MLP neurons of a small language model. Each row is named by its layer, matrix (up: input weights) and neuron, and shows model dimensions 346-441. Each number is 500 + 50 x the weight over its row's rms, rounded and kept within 0 to 999. Numbers have three digits each.
A block is one neuron, or neurons of one layer that tend to fire together. After each block is what it responds to, as a language model described it from the Wikipedia text at the highest values.

L4.up1106:452413506494505514458587529575499556547476494491586535468397476524484501396580468578491537427509479474533415495454458461552479502515502521529458448507525440490536608515429491547507524565554513583434416562555483460512449530399504522470450569529597478546488510546506461562523449431545507474
L4.up2375:463450458555472533527588544401602525644448407474524443461607456432454483506588512475500397451432525590538480580505511539506376477560411529528459573478559495391544526524541493517512453467512451499419544469550500439466476554437478482481613513538424395483552455480392475565472487550492555484
L4.up2506:570489566493480523517496648439553510528483481589515459440431521560460469456444488431474504449455486506522610446500368500531471402427420534611506512546511516596490533445425373377589484552439487479527434485607506432498450514520470490498515497468504481409464560520448567543495498426542476574
L4.up2549:479447488534502366569522572442529533391470457513531528498490579497484522507554478439449499505611609498449427525435453439481529502422468556485525524467465444462505450505545438459473476416451504453455463470476608461457584476441457558631465505463505489544528506469500532512534524488505586501
L4.up2831:486546628505499511519427436557588563569486484404503512487541520495510561516557412572454512511519536489539499511465451521462455443567472533520470460469530436521494560526373530542537441486468456567475501469467562423511423545438677489612422557443567479471516462553536522561566460533417441534
L4.up3056:464432501495482459453506448457556519502484502472495368592526541478500563532588508539504509449566502523547539539526444447462466473499409432475493527449445441551493464468514509386457541513485474478504418474518527495493618507514410387538508566467483563382460447456431520515468518506458515500
L4.up3753:474553434424460496459543544463503567616458542496540466437405445489520527518593517489460450438518437397442516532556490498372482566563490406471508520531520501540530458508525547584540419467531489545459558496494534374384481485494615506539400560539549524477495444489514518560498503479475521492
L4.up4344:426483448498438434506391466542532574524462463492474552423495481525455567595574487420526480547478415560476522517536500568458557448489367483561467403490481407484469425518509418464506498492517500510551505576618403455414614537552447484540424456399501462541524574490549478553452402466478528519
Responds to: Initial P in foreign names. First word-piece of non-English proper names and abbreviations, especially capital P (also M, K), as in Poulos, Poti, Pimpalzad, PDC.

L5.up1416:545450460488477483532569525532563524514649474429458517502553515438508410455583467425556576432432527505452449462527474465446601494468474502559491553487447495536449468689464553466427516524572474517479482472483577543514501428454456549515505490517569480567430432472462613585486567577424524481
L5.up2047:415458462508485457603571468537527432585461494478474441517499506570433502519468445463465446434434499431514508451469457426416452464483421440516486575442422584493518459583497490511555549417462512553543475587401471482437456534504524547480381515463577609424481466443505522605586606484560537533
L5.up2877:546461506529454479526624475415526576547511509500449450500544533372544462454489531496498413518440542464540547580418539482485503489485428462449456553452566479415427453554579491430513484482559464497460502593440517481504499641489552476416494495450557484469451502553497641489507533482425478422
L5.up3017:508569507536515548489540389510576478561506424447559472507527543442417519487471404482506451548486383509479450531480549491397540508453531510473547487471498553451585442498532471512507569523516471503445468459513491575492475515443529504492506528509521405397525522477540369560533467432434562482
L5.up3671:524550506481604484476469480523469547524474564515523492513528543460512426506467486496550471497505604460452526557467502472532457454613425535535532474545485551586535500558458500482531588495585481535453522549511487439411464538467618520469576543544522526386447473467564445545433536453486487547
L5.up4258:559475541542510458496551558483500576499451516499553513490519498536489524522546462576491458480513488427538509508471621494424454530556566481505483453447534666546488514509486494442528486450513421554543504521455523471499540540500536524294459526520486466402464526508570510577538587551437471479
L5.up4315:526525437393489536521583445474536489349499548532462518445447504557485526467504473527563489468478470578536538486569503475513506574454427450469450553503499488603538511565467433495487476461533392472479457549479516472567578472522478506511514525485541493445539420538519606562479568419564503536
L5.up4954:488508479530467484509521584500527478545418498417561445474556415466532527564514577534424428542526587534505586563428473497498539508491517547554487558417417416463453551578519563513485375512480585427530543579544544505435496446516538514459522415494443520530430427530538499512531513524605504427
Responds to: Numbers in table cells. Number tokens inside wiki table cells, usually right after a pipe and before the next pipe, such as scores, vote counts, and squad numbers (86, 35, 14).

L6.up3943:516513569560446493440485494573453527572458524501547495521631462544513533456526424458437664440397390496589493463585521513480441466534497513496512538411489467457415506503516521543495612412507532543524473492444430487517327524467464525518418449582435534538486507460437480606566401553534463502
Responds to: Table cell values. Numbers or blank cells inside pipe-delimited Wikipedia tables, right after a | separator, such as scores, vote counts, decimals and years.

L6.up844:550453510611501529543566478596560515573555492545562494484537402438490433471522440501469456461440435598471557514544484486502481560520437438552562510445492551474462477510470505502552462485493548452532494517559493475505483451542459449514524531524545468474543508596453586549539489464517554477
Responds to: Eastern European name starts. First pieces of Slavic, Baltic, Greek or other Eastern European names and words, often in tables or lists, e.g. Z(inaida), K(oz)ell, N(itra).

L4.up146:466464485501540529550500460560524484491582444461514513455506473552388466430491527532465548456570524567533530566477579508500559524594488477488457567412472480560534555519478481535405500526511460400493546468487572593482530443457488530509596511512515536429374453535502504500481433529444561556
L4.up583:523469439539567543477502565434537491552446442498517524508442478593438503510450496492487544511466415496448515439463498442510601462545483468551522499461525550519535572474607511493457529544507544471445487510480568446535520513414469521460450561549509512532449594521447553521508496479417512586
L4.up939:532470463498469532556520434466492441473495513520519535501540567431434543499553638475512597498499604480553570528543504555509452577558506465501520551489601470504531490554466489530439443521507488463373394539530553404538526453602506540449560583553450438361506439533534598476507481482481497561
L4.up1494:503447527492526463516508572487511495521540501494520388520424421533459554549563464414587580462551531514460514537505469479512565464541511524520438456495524472480538474450478498540414440473567519614520426531605530392511455461534486565533500415570466437424523571488467578589443516434521582470
L4.up2497:507472460540387515499513422457517486540545524528542506497537546532426516536521503450577443591597460539437543499503503497503549508585548586507529579563544462561545521598458438503527554554617511551487436507498523416492450557465509468511602457406360417458509434491494534511516542518443477511
L4.up3511:570422565511459473533532524369500562495531547509608527495507571455465508574509438459475489510484498522458553506521477562486452494543542524487481518537503568487432400484411568577577499417413503530418516520530478530566511518418511511484499439444458480431509567569492601473502417467526574506
L4.up3748:428540549503484495573459522468516508517420544519520547435418493528518405501434523484527535491483435552491482483387539487615505506436532459548503581570558534546431566441487562516573430469505501364421517477505554526516540611433498511492452492485411444508414512452472516508495534539488577466
L4.up3970:511502460475455475586508455429513500566501506558574495499524439496467532477520479485382579480535468533466575477424441539521467475494506477490491487506478516528483488528499534525421453436479466514445545579613551499576497512434508462400498578487476487462600511595537540523516463437440465504
Responds to: Monetary amounts and quantities. Digits, "million", "dollars" and unit words in money amounts and measurements, e.g. $30 million, 79,000 metric tons, 2.11 hours; weaker on pronouns after verbs like announced or agreed that.

L6.up2485:495343489608513467548479509489594528418494456531554465565505486478519550500516514480549539548497496572437401461519530496558518521484494491579527472482532399521489448563578510488557526456466554582442506498523652488498472642528508499530528508528540494518533530584482539425417446569534539423
Responds to: Money and valuation contexts. Tokens in passages about money, prices, valuations and ownership, such as billion in "valued at $2.8 billion", price, proceeds and ownership; also weak scattered hits.

L5.up42:434404524535462536548584437518521530523507451402579518463499383490481530534484527402502513563565432430576523496517443425537477501410437488536441525500499530434553493516380547497444508475567511487495521558529541493529433522493583455527619465376467530445480548489518499521490590442597533535
L5.up261:575600475488522546477562512496392564516602428528593528448433406464517394497589473570522519551493485484473537513515458489523457516535464556460435479505533539421520585525502468543545483425535616443401600466542466515489521533491484450431423497490420512521430448554456496553460510556543504539
L5.up829:573509550436417409525505591483516425491521505463477543458547606496464432456515559433513435460374479498521536368437446606527441456478470498464493481467614418553505487550454463529427493510508501546528502476489475479483436587518457521386565425504460519457451471495542449516481440527503531548
L5.up980:502446472513511552463580562525439524456426461473548426468505529550435433551547550552502476492439517481465524525485487538561482501541487464519481503439502476520504494535372565509507522414472449534444543539473520538422529569419470515538478432483348552454354507540503535493468407475511604530
L5.up1034:379547567492539491378435505592508472506461513453567439364426493499411493511529464541471476507448550501469505501481564584561450476448456484420489516520497501474511529483498467446555466451513569509446518542471446509435517520454480505498467396505449489490578497425458594463486497553516495407
L5.up1835:390589537489471475463568481407529490521539470552488434524532504550470547559506537504493526467524563512555423524558487411539443450517529565488488556495546519477505588452461569522350543474454540423435446395500565478512480475472528521563498537520528490510476476442560579628466488398521551498
L5.up2375:450454464534468475455556528442447531466583303538624494455399469485390533507499551483519487523484476489561555581484513479484530475534542573588556562552476462522578459543419465479458542526550556564530513521502523541507561561572497492527454540512478515500439484459527417488562466534557492501
L5.up4188:454436512415537523522529564453424414586517477545447480452493518509482528561506499523413511363485568504505512494567495621498446479435516527476551493567466484467542489504482506521542435457494462557432453544467451364623534559504497510513467447500415531545471452592477557539494486518539514517
Responds to: Monetary amount digits. Digit groups and magnitude words in money amounts after $ or £, such as $400,000, £60,000, $30 million, and other large counts like 4,000 followers.

L4.up515:537481542512491532494488510426579447474449454524502376516468483489440433528463511594599462416456568476588439487497343464503536482517479587506419453414517556507588468484496489471513463487439507538440425484445528420472447494519551428407395604505569532519534498513520565515639503561496610517
L4.up1135:594478459535444449428484530481516523535477548435473439524512479455499519512528503458524403511506470553446501397567449479577584476577493571471470499516495432460572485538466414390454497553506520519523419532586535533512457396539547543491488452459441499498428560505500446479477494483551472395
L4.up1760:508517553497441485478460477401473548429507403439543460501484466533556472407436499546497548488439546507528515446549460491476495541518485597531488417594512492544457517586553429437476494484610474404559477515489566510448482504445506446441577463487442523459505442518472411503524558410555562456
L4.up2556:467563571524487461434466529555561467484523504521498467463573516460492432520490493516487543463489496509558515521542480495572497527507415408519519500512651521461438550541508473477464498443545510580611578500577435441530497528543399488436605473512558527418468469460547572488494429401542457520
L4.up3500:472491532480549523556530586447457554500450525495571416392441490593462569507457538510602569459496466486467529480582491599503517591414481523516510637468402541492541556492475507547455538479527557509438449622397466490486480519578475520516411456439526572455507467562424553506515492535524557481
L4.up4304:522447493490422421526550510486674527571558576483462376532443530486516498483414371551575521462538541568439520465530436499529488491472462501486507544580407565451479540486379440425562532483535500469587465513494468507499415429566534530547579460435499525477441476425503546586497504469573526492
L4.up5240:480426497524496442538609476495516521485469465504420498616478488550426543470508475595465447453458507545540558534526479561534551543548547493456484507509512553436527499572497578531480483511474457441553475636511504489503487600479410523543468600475554548482508542521497525464425521430392542439
L4.up5352:468594529386453485418513469598571509523436573501464549453503477470463497480584413450515561538453439514487453430497520540498504465524568499484500493461601526433505549560417512488464545507599524534581466594565539379539459547486544498551513522530427467487551568505485537539464518385460510524
Responds to: Table cell values. Number, dash or short value tokens ending a cell in pipe-delimited Wikipedia tables, right before the next |, e.g. 0, +3, —.

L5.up2130:493503524482474480419526543472445539404467507554585516443400451576427504477524511542486566512466523471620595503537538582516511476572487362432492524510510491506559564542535544518492472506519481543520539508559507440504412525558478462520319527521477469522471588472560446546415490465513524521
L5.up2810:455451515622548411493505524524535569536651539464549474432570476499490516473523462482496541491463496538567495517571498518521578483541461408609519443485540472486491522502572422478483456479495460576551474509500500429458525422451466527543578467497591491465476472395496568450457460550499458509
L5.up2825:465554452545434465551541514556552518404555511484520435485477456452494644482522474486585558484516501484495495508446465561478508416474498506544484448497541498486572440557405445438460488483546547524505491494519495537530451450394414500590472462502579473470482456494446558575440503468472487444
L5.up3269:540616453534476431520571459600522541468543484489539546574492547465483512369532445466498570426501534505503508544499627500555496533515545548536462458468433486445530495516370551497547476494553481448451554514508461485579505537561470574478514569538504476481501580458494491456460542448490360481
L5.up4072:475507438575453449448438563503482464425489474504536495465457416532567481433567553592470521519434565535503440514482454500463561523429468461505474461464467506368469541457513560468414514477573507520455489425513547539618443508449431528440532516466451456522554440523449528555428541445459550531
L5.up4480:513442534498488406550484486557465449462483474482541430535510526461353555515605534526541512512502534465453534491565428488435546558607583490497435528450569524544548551433486472486490387491503555555478477470507469455494538451409454444450506529463541452449546520444382531542564446421534410509
L5.up4980:559453458523451416564505482445488493623454502539571466487410480443507505391517458459496381500559456550462470483488538556424450481475499457452504454472501550454588511533547542572499506450574462445449547430485548532478498477540550535379536459402473485452373565501504533516501479490503490433
L5.up5111:532561560536584439531490432493497541584565425511450430476522535469585476438461384529406526530461589498516496440509495549402502405520540382549562438335450468452465547535506494538480449462475562529537562526559599493566520598500471549495487543515475410544563524489543562515449403425443479524
Responds to: Mid-name pieces, narrative verbs. Middle word pieces of foreign, often Slavic, personal names in sports tables and lists (Vat-utin, Gor-an, Djok-ovic), plus verbs or adverbs right after a subject in narrative (refused, named, actually).